config.yaml
parallel_block: false
init_std_up: 0.0246
lr_head: 0.0175
max_grad_norm: 0.5
MLP neurons of a small language model. Each row is named by its layer, matrix (down: output weights) and neuron, and shows model dimensions 0-159. Each number is 128 + 32 x the weight over its row's rms, rounded and kept within 0 to 255. Numbers have three digits each. A neuron's up and down rows have the sign that makes its largest values positive.
A block is one neuron, or neurons of one layer that tend to fire together. After each block is what it responds to, as a language model described it from the Wikipedia text at the highest values.

L13.down41:174118101138140167106130144090105170110154161132123150114120191135175128155103112122139100115091063189124144118123095114136107119174132113105132041064163100151145176111096042135156112115120135148100087119080137137136072105152171136138125096113178105134125127100079126145147143194149095105130158079111106168155125115131099135114099168141128156133129108156103126135146104146139153101162125059075136104107115133175131146130105143170086156118151147137139135134062116130133168115042200
L13.down260:148129110142135131110113108093141123143146112113107147103121176097113116084144136151121116108097080166095165151081136157144145137104055176165083088164120139146066152087140185100129108120072112085210088146146196139109133174112158090136178063097140113147179150134127139140174123137145124172122094155125098099191085143136081197139109123135110135112112102131075170180155134133111162143109097125123113077158131143122186156097146123136123120079108109195117112202064115080171068108126129
L13.down300:122117156136134176126113094166076127139122094108147208145133104105146101121167129183117179194113071117171097120146169146107110173109115075095122079128119105138092102138174155143106118171168136161169077081139117088072114102119151142147143127137138156120119156064067131136160121155151168124122100210141117101158204168095142178161108084146076116118122136159091173101088099168131141147202135096166154113106083083128157140158133173132132106095103088173189087087094178153075148096133107
L13.down497:138102129110094144150112117154214041106103156188127162132123098164175129100144113107083113160155130130111101115148062139124125162123106094114158129106120161106085137133181115092101095095087169142122146157073186139079073111156103112139108167152135061139185092097157153134162181070124094114100130101156094063136125118096164147096077137083124203135083063083127127132106070124079171058137155138119106096204131143074101160062113162114139120122113143154128179167163150086155128104142100
L13.down536:104120108085071135141071187106166133098083124092121119149110162097086091120075161144146126172124113087149181079130167174122074145084150121103125095109132091144133158144093126154146161121097125110141143095172086119000131100179124040129138126132129107152100079100142123140176093144093131115123073136130083063120105157139071142126113116095129113134164102135089105142120144137164140160055106140148127154128129189171116117148111092129144072161143101113138167126122142115088128142114091
L13.down566:085134121130125157126150209151112181059137128110210105163175176107128083108219159114094123157050176149046164145109107139144159085110124076142127135132095128112084180133102159154124110117101140082066167162121179155097114164134135147118120132103113132127121114099136118083155108169108117107155116135168061093105180124107120111115106104094161131129075141100113122181101145128128162130086064084133081140152140167106104114169105078196138105155103132140095107135162114096137146116096131
L13.down793:158110121114100147150094132159114147057118119122076097174147157136041115188097116180125140192140138119121170171161095133175148132145163096151123101173098129079130090105088138109173104162168109131130138122116081133101066145164155100158144145130150110108134090146166141108134108145142115148118127137090079167125112093187131157136090094128134164100120082127142149123101116129147111084103110116053103097132118125100082135100118083129089122172122134088099097079115129187138181189120126
L13.down808:107100117203135093094105085160127183097205112098140135103187171112156075152129158123182094141130089178189116119094160116097107089150143148078110186107138150114082147128121129132115090124132130145147165106109166067052154169108124125122102072117147156110155152108162140138116112112146105160104161217080118141155166168161116094072137098117136136069100149165100098117121089109078128114124106109142083127074117139141126155157097169116156064122149148102117130157171179154163078122094123
Prepositions like at, of, in, from after a verb or quantity, introducing a named place, institution or group, e.g. studied at, two of, opened in.

L13.down60:112078141124147117117153186107058134123200137154097105166121066150147095128195161126113143119191148118108126084167127181147118116165072148141184132122166139097130105062116125127140149080171116156211177105103116137082118147124116097085134115122109121151192177150120142168125085136100062096142127137144144117075111119141197094119081114156075141127148080151129187095164146148157145156144149082103155078158152113155201100159117145110104090079077164147147171099092118117160121136113091
L13.down117:124149183137136148091119140137158155130102150135171112139134134108119097158142151159076103149075096156133131192172184167178129121126135086089080125104134113128094126117117150182112126118067125136124119082109128148230077165131142124123169135158112164158136141172120171106182117120210110118147130124099176107183165088160075164166102156149150121113203147026193181145156128129096159129122133120128066092063161096160205129108148166152093124149100075119123118128129133074131212141147130
L13.down295:133136118154169125163096174160106146125135092176141174101167114118147138136123160138153046137124153148151147108151158095094082099123133100121191123148107062127180180129108117086110090089140124126142101165154101126038129139138206125116068133165171145124106122159098110132079132118125050135128156133130125164164149077049152144147083154126165150120046089152168127130143074095098123198137180126124147116150150128097088094095170118109114149028185092171120114138140116147102121078073106
L13.down346:143162081182127157077130189129158103154187161149122076128088143066088141142155100094083111120106143123118109115120143169110118107097149098110122195140168173140169168177165078126121127109189100124081115089130136117151152097167109087154117079108095161089067124151151070108105151099105118190063146105171157090155141123112087094147074170065169162106127078185156125148140122182082096086148113123162131182113085163143073080159116107179135119135155191136120095165126190181161165115148133
L13.down484:150140121123142093085169108116039131139047116071155190132110094143154161142090084131122131102143103146189121152107117137119051095125120107116232132119143139138075121146103098073158114145143119082184141094124061114064113138138126135076121129171107131146108084108082151121126137130154181147100138082088110127116145138100159147091098111083157108104116112101117122126109089067175126171130169171103096078138118098162157071115182155157118145077105154153100122093098156089138142127135133
L13.down626:104150177138166130188106135117101079141118139126121129114105149115079167151134060133185138129053099129154137119140164119100136057101164127130189180048106118163132158114118097149150184161058142185160084119068083112066155087201126138097167112167107135115115110165142178185073108082183080127118159168154154117111133080182154170100165104128103146107120149125173126097095143082115144139122117094127102153077163048146141035107118102151120083114138142122142182129171135136130082117165094
L13.down721:150156155108110115161222138090179126119100186155096116161115170098138100116163114163142098111123152135124081141115126130098103143162129094111147129113097121109139191092163108171109162073145232141086105125097156158043128180101180134078104183156135143140111099157112129133156096164142056098087202177133144110137017113127124123152151137107111149100136154112098099122193087173161069159121116156122109127118102167177104117095102120120134101114143097121091133206151083148100112116165134
L13.down722:162134115118202137139099166110169113145088143021098132118112136051139122164094125131149068091134153145135132132133149118161108165070133134134152188137139139116176114153113080090124116097119130120099197079088081134172160180145181050171127138156134063089108121108117172122135116146113135124160113068174153100152121093138151137143091160101111048146147093097127143107126116117151095099133152108101164185140148106114123148109122125147124156062107032155159190091216183125142121178159120
Subject or adverb tokens right before a sentence's main verb, e.g. It (peaked), the album (marked), frequently (served).

L7.down122:131196114055149110135127148100131116091182149128087100076118117119093153136092192174141229108162077146161074146110126016092105136102108093139141109141085053061130116181172073151105140118184116148136165102099135155144104120104074166083143151130113152125162095149171150107157091085187166128165156127115147162099169171164105113180120132125158126079205110150125112130151148101096136103096150147121159086158135163133143120053103097101135147064175132108116121129126116133165121151145083
L7.down168:122104118170116139081187151155114118115196103109142133146128121113165081104153149098090155152155106136158125153138105111081165099069125132106135108131100150106150153104104103165121105169161116063072195146100130146209116146147135109138156067140135175183116061100167255141119159145131159152160162169216105130081128176129162107131170114164162139162163160126109136053072134137098162067091111124159091071160139077118135108146147114111127131117149150106135137176135126108120139100146141
L7.down438:098151094189092103095151165105184139202116153107206135157129208077154140160197127091128128145175089073151107100109113099140149121155078073124101136125084047066098146130102147186219104176146117129155143159156102152128141111139090168139117096154100142103085155121159072178115167083068154152153067178105125102130102115119140142163143112104135138149029100079164125195089104111105167116120149110144142148127149146143157147141136131112168174158148086151139150173173090126108177110135086
L7.down611:163116123172151179093145145137134159049132097055099114139106150106166074106124104099120191141100110098160064161122081103125067125099122089107095081092116174103146118101135129178117123168075163093125137150161113172119097104147149138137141086134149085162147127148149166145138141161135120145179137131155087171118222119146115126168168156127253153164153118177069144073177104082129096119197143122184137102134103134144165133108155120144134193090136103140104154144119170133100173105149166
Capitalized The beginning a proper title or name (The Asylum, The Happy Prince, The Quietus), plus mid-word pieces inside personal names (Ludw-ig, Me-h-met).

L10.down187:103135102091148151139125115145139144138132131130116113177142189082139128124129154213141168095106116170171194128164151133168151113091158112138147117152170117122103168158169090129116106103081156098152133163123139104000103171149161153164131088117122080130170143162173136112172146087060127110184145157188152128093126140093141144118178100136128116220153136137099137157063064204184117167141117116190110114152104157093110155162099154126105146103157105136134184108141083134122166123123115
L10.down206:090112129073117169076141103066190160128099117125135121138109159088065192093122187157114122118105070207154151078119173121101098139159132161101187151144189061142116150142141125126098133126082112137121095128113153083018070115104145092107118127177132090151098124129167153140170085139105091114161150138162140147179138145109182133130121119109103154131114147146088098113152079171127134139148179149211145108126156141082113144146147150110086115109188101120136126081196101158133139146140105
Last token of a subject or adverb right before the main verb, in narrative or biographical text, e.g. "he", surname ends, "reportedly", "also", "then".

L13.down131:130139147109121082124125139102131128095164142122130097174193091076159156085159067186132137152113146174138115036145088076168105124122142101163105184042107111153209115146087177115126116112123161067125155178091079206203134127111113173124142137182156128144137120162099198139142137166145085110123090109064174098128095115139066115127070103168180109145128112150142086123124109130137187138124118138155112104201098140110114168115095112101171116097113127121137118138090148181141167098117117
L13.down182:171178102081078079150152125153070115190197137150111101127046102162167163131072093142139175121162157099166144103217106180112134136139112125151170123153062179126136146152178192164187129135162106134160194080135108145071092115096126072125082073095195080120134147084133121112092128114081124144137071117172121049106106142164137134134190161092144130105117136085186115108156157084140150104083153136084079129153101168113148096144136162101085116150138159154115139133130142068115081103108134
L13.down291:076162052151132182158123056093068159113183123094112093190117160154075106182147152140097136105052117099151084109154157122111129143167156113128133155172119169158063088126115136108150079109169093149153131079114089124108184152134143128099150120099109068097153158112099110135105134112134151201092124157166105109104133104143142128106125148132108182090142166064186108163086148171117132122112107185107162102120116151139086099181098164135077125080185097060138116096094108112113108107078126
L13.down341:137139152144084111189167114090096079126134099095158124129168146094120177128105126099138120113182136148164154078168104153149103069133153188101129055176082096111104182119149063117129186128130144182174098153121134154119175147136046140156118119112148162140166082123162162110141064141119139093109123149098091110082116138079096085112145190140197123102120087129145101097168112051049167144165096137128140139146159098118119072141165110094117168184121076106114122135149129135170095095147094
L13.down513:109137131107169164083092155082143073086163185104146162163124187083168118108163124112049157160125141172130130126113141106084158034136135138125115140088161142120141124125134099157087130099124141196126086119120097130146136084151174148130111139119128121164127159157117078075064179171101150115106132100152173154126131034133153092165070099093172154147086123127113065125156118148171088110129128158129139124167146103101068140142166138095196172104129090134136151114157152179203164081093183
L13.down550:114158140131177091149121085117113168122147144113109056124075179113169142198134103123102175128098087116108130110097136145182176150178145123121119145137115096145127145123156104165158131149067105122093148141091095094192125128069133104118148130110127154140123142057140164142165142143181108078115120134114194097128117115139118066147086045134195138125160135171082120168108136157145120149200111097125101124107128165146135095119105141197136219141168089142123057098123157126127204115117096
L13.down692:104124131120133142113165181169095117120139145163136149083088247109131144093153119085153125147125088137128198157081117139111130121090145162118153145154127113169147086115092155134100095145140156112151107140162160139126101136201127117169086133114128146121150141143134093158104108147137115126172127086080124098094173076113105147130136132154140087133106115131154199071146042106169088074086112168108131182081151123123146114148133120158170084166138123118149155138114174153099110146095069
L13.down731:191146145126066103116090116156139112082121128125091124170110121154156097142117073115114144078087138160066062117164209117062111139130100136144108194082134092178160152109060152151126147130169123130191130119174119211081146125093095055147090116096149157092143227091111136118032077091100137128142118201154097107104135156156093154146139111140092164135111141134168091111097087138123125179157100089162132157128070111073124150092095117126147109119132150095160144117147081138083088117095139
Digit pieces inside numbers for money, percentages, counts and measurements, such as $610 million, 8.6 million, 25.8%, 1,495 units. It also fires on words just before a number, such as a, total, approximately.

L10.down155:156133090116124130103117133150086108124180134134153088128156202119123113156142157181125111133135147076120111139164104100069130135158200171104098141131151123188095107113146113087115044164140101164130154093119064137109103082117077119177144144103111132101119118094107063099104150140146172124135152096157193137155090126161065148168137207108183126089125132103088142118145116107103114121104128111160121133084149155126094135078166169161180151155166139077092096074160152110123131137107101
L10.down490:073130099122168160154133151143163165067147132108109091101161143157174149130118110127131125083177142090121086122093125110125137138147153185145089097214099106117137087136087045163112131148134088172183139092152070126112163098101072174160063086079150107115151114128170162153142113163127102086084120101092142069136102108183115082142072154100150135133083152154170110093130162093138159130129173117160115189124087151096128141177114160102184130139166148166103118147055094072124155159152132
Tokens that complete a fixed pattern: closing == or === on Wikipedia headings, middle pieces of taxon suffixes (Eulimi-da-e, Rhinochimaerid-a-e), and fixed phrases (Lab-el, House of).

L7.down21:130151141158147182150152146167132148148084068139111061122165068194105187145096107108196132083145131093110098121096152136142172140150087135143117099134164160095104087167136120141150156134131113142154183120126094136164125125123075140158121140194061065119147177112164137131134153169128080120109140073171163152154172171169166159179163147171179133112132166143146117154152146150113134156160147170148151194135128091126137119148099082129107120129146151122097137117199129109124172143112131
L7.down385:097133165077108134149136139096156116096105120102085174106142071078086147073137246099163094133078130167097206111123141136219152140057157095161178143129137195119153130142158154125122185159132134125201148116133136081017156141092113201109210186091120086095158100117128117190128100183149146142136106117116076145146130130150145139149156166095129130101159109102115163129156102072136128133132065186155137102153147183112125093109107062170133158098119097072106129121128120127119112096114139
L7.down653:092125142173113100132141074161081169123104100178131167123110103094134114180092120136137166204171155125078128121131106102134105176135132181102133084134142068061145181156146103133153188125065142138160121110149172132142107146107114100139123168109140119108105099154200174143147115167079155136130132114104094114122113138151160169114141092144126081153133126149126141176111109141133170127115169155126108108217133107137092119135162196108071169058153113154147076150115114130125074141140130
L7.down729:153093103154153141062173154147130110105089105134119099087121119115135132146095049105157092074121034109093171127186163098084142107125112126077093134092113092070149106153175182125105170134100107120089094145131157149097097091193122112156142156189177106130162160084140166206167126172202147076116165125165114174120163207108106128122128104112108158116112094155083128155145117092137093089157073111162140139105108158175112156068124093129136155111139098091168076077150146094110169187058221
Closing == or === markers of Wikipedia section headings (Early life==, ===Albums===), plus mid-word fragments like iz, us, ci (seizure, focused, specimens).

L10.down519:116156149118078110145140070136107148120126156165169153137124187144133126127161136149166169077105089098157112095168112077144138101128125127144123115070154107071098103133103096143135158214131122168141153147143131147152158174158138163114088124106122167112066089128092133148094140135143156113070133144193124100120159096063090076076190118132133165168155168081146169144159082106123128145150175149209103132153166099177110075136168124129193144071192173107104142103116182102081108131151176
L10.down585:133121164154167121100185140157128132163176101076141095146165147138130213119149028136066094088108153128097114136129112156173078099147150119161101153163190126115149096100140123041089095091112153107149119125115062062132124167151130165089093095147124176147195097122124113129146150118180176158113143131059110129125120177145103096128118153057134124151128087142093106171081098120103076163126159105125122130103116104100217086157145149162123208139119143130071149099077131156092118106149135
The token just before a coming place or team name, mostly "to" after moved, returned or travelled, plus word-final pieces like souther-n, wes-tern, Minneso-ta.

L10.down274:112109085114119132130137071133156127122122090160179184128147128129140133108108163157094149092110146130152154122151146096132091092220095110151193142210158154111147120156156175108148144144101165137070141201151146145119189110119035058125142094167176105176165122123156114085139112145101098106154154088121191116146159191116141162103097143132079133166106148192175164121126146184113112101053156102107075099139089085154092213128106128134120122118079085149102076086134116063108140166172159
L10.down319:108105090087106135084132091121098108152159145168145139166154033150093139123130154110104164073133105116144162053111106127100115125116137121204128148075160128152124127124123135081141219106124135156165108164040110063076143107121111020124126108115080102125143091111123130158130126111136195114112116143135139129115098145065146162129115116132127140150106170177114092102170127144120107170105086120085117153109138064093103139051130108092124076088075166081141194119113089080163128183176085
Trailing digit groups and scale words that finish a quantity, mostly after "approximately", as in 170,000, 3,000, 200 million; also "of" in "one of", "total of".

L13.down30:125100217131104159177140152139116131129148153139127106055161132079097104095127164107148109083124102112121214133087096116069095183181088145116150131105093152157178079109158102135128099146093107117097101106102092117026190169156124125142160160187146096155110114143113074132159140105102127134118113073110124139116171102169064134076052146138182156173114190097140104102144184076092096167185153106121137053175096094192128128133107128084109102160153097133081143114145134141108156142117060
L13.down197:099137142098150129050102128142152132144149123121125187170138148112119077073108118092123168089183134106135066128091101175114146121150130122098137097115197171164119135154143110080119105075148097221082166118120146110129130152167125160151152145154084123170126096176139138142169104144138107181099137114059106139162157128090112119102125151162153062138080159132184156143107081213174097137179117106142170119142107131137072099150102138160155113153071107137122109122157118122127136159114139
L13.down297:089110169155073103137159141062140179160109180172159078128085091125119091111174118136114071127150144165135117118083125130115139119091129146105121181149124115149162110172106081148075149157102144106155147123146111158205117078091126129141109209094193151085124063117090067047173115151098119090115110144172102123061125143184105064131111115127170065150169130119121157102142072146164067087154165048124144158158116113110120157204135087146165100096142129172153182091152116126122149123162064
L13.down378:175133215160144111173096145115063144119131123101201121145127138132122156112085172164163167130128122120155145137120171137131166128113123168084125163139161173133115163175157165120100143169182110173135131109076142147108125142061112120084131137133130140113211105071125142110094124133088097116210097146110144088117185154078165154103076132109131098154120112171132140175217131098151095062110140116207128065145208143133132146113129108228141135136130085165151117132159132136146163182082127
L13.down434:117105141118101130109132103112172167104158106080191081129146182123105173121122128122161098125101058136142154126099086116111164147154134125131090135111169083177150137145205117130122097127107182111132086197130129163077121134106066136102158149085124079066139074087130132099095141115147167125066146110103154139119122170145150059102082141148120142092165092088094157150093149181178156037174161164108163118153121103123126182167148183089145171078120120059097130103114107117157123141129116
L13.down686:104113148152132105118134073068174103139100125127142121121190053179109143079081152135169099184130093146151159093149118123124074143108028147052137130151115203112110169125109144092143148153101147104119081166128159071144091143130127190157106180107155134178144135127070098112120130139115179103089199139170135127092148110083174130134104088132091184145174093145078189107150101089155126074136125190105174096095154104096131169146068109086112152160109135088119177185096129103098147129101095
L13.down736:122134090240067125120136122117171152157092111143136130127124141122084121173098118170105097119170065098062180162156192109163129130151116183086128150123122110108138013118141091131095109219133120147110120098138150118144125144115132075095094147098124173162119104118124116068083169123098163098134101163154124138158145148045126074134111108084143135161190101129138110124145120121067140099176118086107215156126140075178122114178171133062136129196124168156074110118168098159146106144095146
L13.down770:131132078144077115155085127148127134147083109151123069146102169102062153182073147095137145125072148146109074142112150175131062156108129145140167097110103110130141145158119097149135096111109112213128195136119143111186146126146124119141131114104148130053068161076161086075110109122140152159118144120161118135163112077099120126156149139158102136111151119101090073101130136158182181107091126190126101099121079098133119107087143125084144135096152151077087130144138127104118176124123134
Closing == of Wikipedia section headings like Career==, Early life==, Composition ==, plus endings of stock phrases such as Appearances and goals, Apps.

L10.down133:103120129171135133086150108137075124087082134162149115184096143160111116130105131118195136152122182116204067177118164088113127165156114115177126154092134142074157151124178110141164183069136130089136152119153059142162076174097139110086172125106146109193120160139127178140140109092145129125115099112196137118122145064123074154116178092127089147161104134155128132142095166119135112137144156104102119140177103098115110083135111099129135138094140087106132135044191121160116099111156121
L10.down686:142202115183091116122105139089145108087162124165098143098163099152126164137132134154141140088107159050127088123119146090081113136188146102054062162172156162118160161167051110145185158139159099086171087125066116151179149112131167117127133133191113130138108179163177130154093148126146117135085123143162154108146066157099139131127049085121096142082102115109151109158126091085173076158134087141115084125135114049147159130129156133111111095129132053110108091113182129168107129090096179
Words or word pieces in wiki table header rows after a pipe, like Year, Season, Pe-ak; weaker on mid-word pieces in prose, like pe-ak-ed, bre-ak-through.

L13.down12:112158178158134081109124158151110097100105123051100114144107097148124113119161168130118137136111110151133110157124137113042118121157088116134185143068099125139173141136130102145142104126121085150118084101080115153134092163118088149103150125152122136118129132083149167128162153099138146168126131157135067109130146119154122167086091082147093141123152178091119115117109145167088127178132103100173124103232163172112168143111178177130127141105087106131157198081135101168112138101066089
L13.down141:112163149102140146136108123150094181103117182117116154103110130102115114098142158109160109187123120146124095112142148104129130075073138121189093119128065113084135137109128122056127128133123181149141128173051118127102121158088180119107179168165180163144210131105104110172144166087138070115142140076139157120109107091133103091126129196122116173103101161177153115153121139194145114132154150111060120166101107134160092141127110161124085152133147100107157211069149155165125195096084139
L13.down174:133106134121119153145075074144139169086134142140134134146139123108138063131149189142185131125142123073171121171122137136157179150123185156135158102145087102125097098110118132055083097112108089125145159126108095121060049124160152099084152179148105075198089173170141134100017137090153132111129153106177159134137133162053148149150145148133137101166157199126093139100162166116136099117082169119111140158116100159091121133111126080085073174117172146136130131137116139144127115153161077
L13.down315:120121140122106136102093148114108132128120098173096151185103122118126164110128126154111136185062130089136160180131088080144145135101154081127122161152196162105082136137160137121137117146109165084123126104118175125097144143155180135147118181059071128124097143146130106129190118055111159165122125109126099112124121105119151202124116210129093093081120165114121080125136166152131101170118081125155153114120122161148122132094173179154121112124114049085126138169127127111178090120141141
L13.down324:141126100100066145113135123084122095115047132153147145193094123100117119184124099091066118150162133123158148156137092147057085107133141174166119097148087082120104104131176108123140135101152099159187101118099084120077093139117122138139153142091113077067084169106085120139100118154153144112148113143045039125158145098161146139145180089072148112138137129115071130155198118136191095167145129120148102079111117146146135086093144117102163144152117097160109139124186113182130143130109060
L13.down338:144146124105080161060149182171119119111094148155166136110147138126100114177084157100132135138159139084167096090114122119139120162122170140175125147148134046123137162155060163189148118133117160120133124108132145124077138141135112041096050147142089133102067121130086171115151173057189125138149162085104099120170131152118157173135120148134139103098136095118207144140107140152127125164074147097114162141170102126119086114105094145136153123104115048098157091173165138170118115174143140
L13.down616:090115153088096139140144115143126155149069077153147177088116187166137092134084093120138132158121103135181093106136118089135184118174135075138117116156163092142145148098165109117202132171123131190084150124164105165084127096132089106138115119117140151097070165088183105079117150132166160133188152134192128103173131145087157136148122117120121140115163181106089141100133114142116138057137192116093128094165169183181150140198102104105142083132127131138131098122124117093129114081102159
L13.down797:141098109164081113113116083113120112099103127162106149112166096115099159121127126154123090153113149091121144076106154149176057125193113203144168098105129115100132082110134129178156051208120083115112103167204142074060120162142071115141134108113150125138109092140132147159154090112126202130149177111104112173161132135098220174126160155145216154141144115100125130129136161134084138138130143075143156114115155136135107149130173152145169091145122120108170155164084122141132137097187121
Single letters or short pieces inside words split into odd fragments, strongest on the second e of Greek, Greece and Creek (Gre-e-ks, Cre-e-k), also Profe-s-sional, de-f-ensive.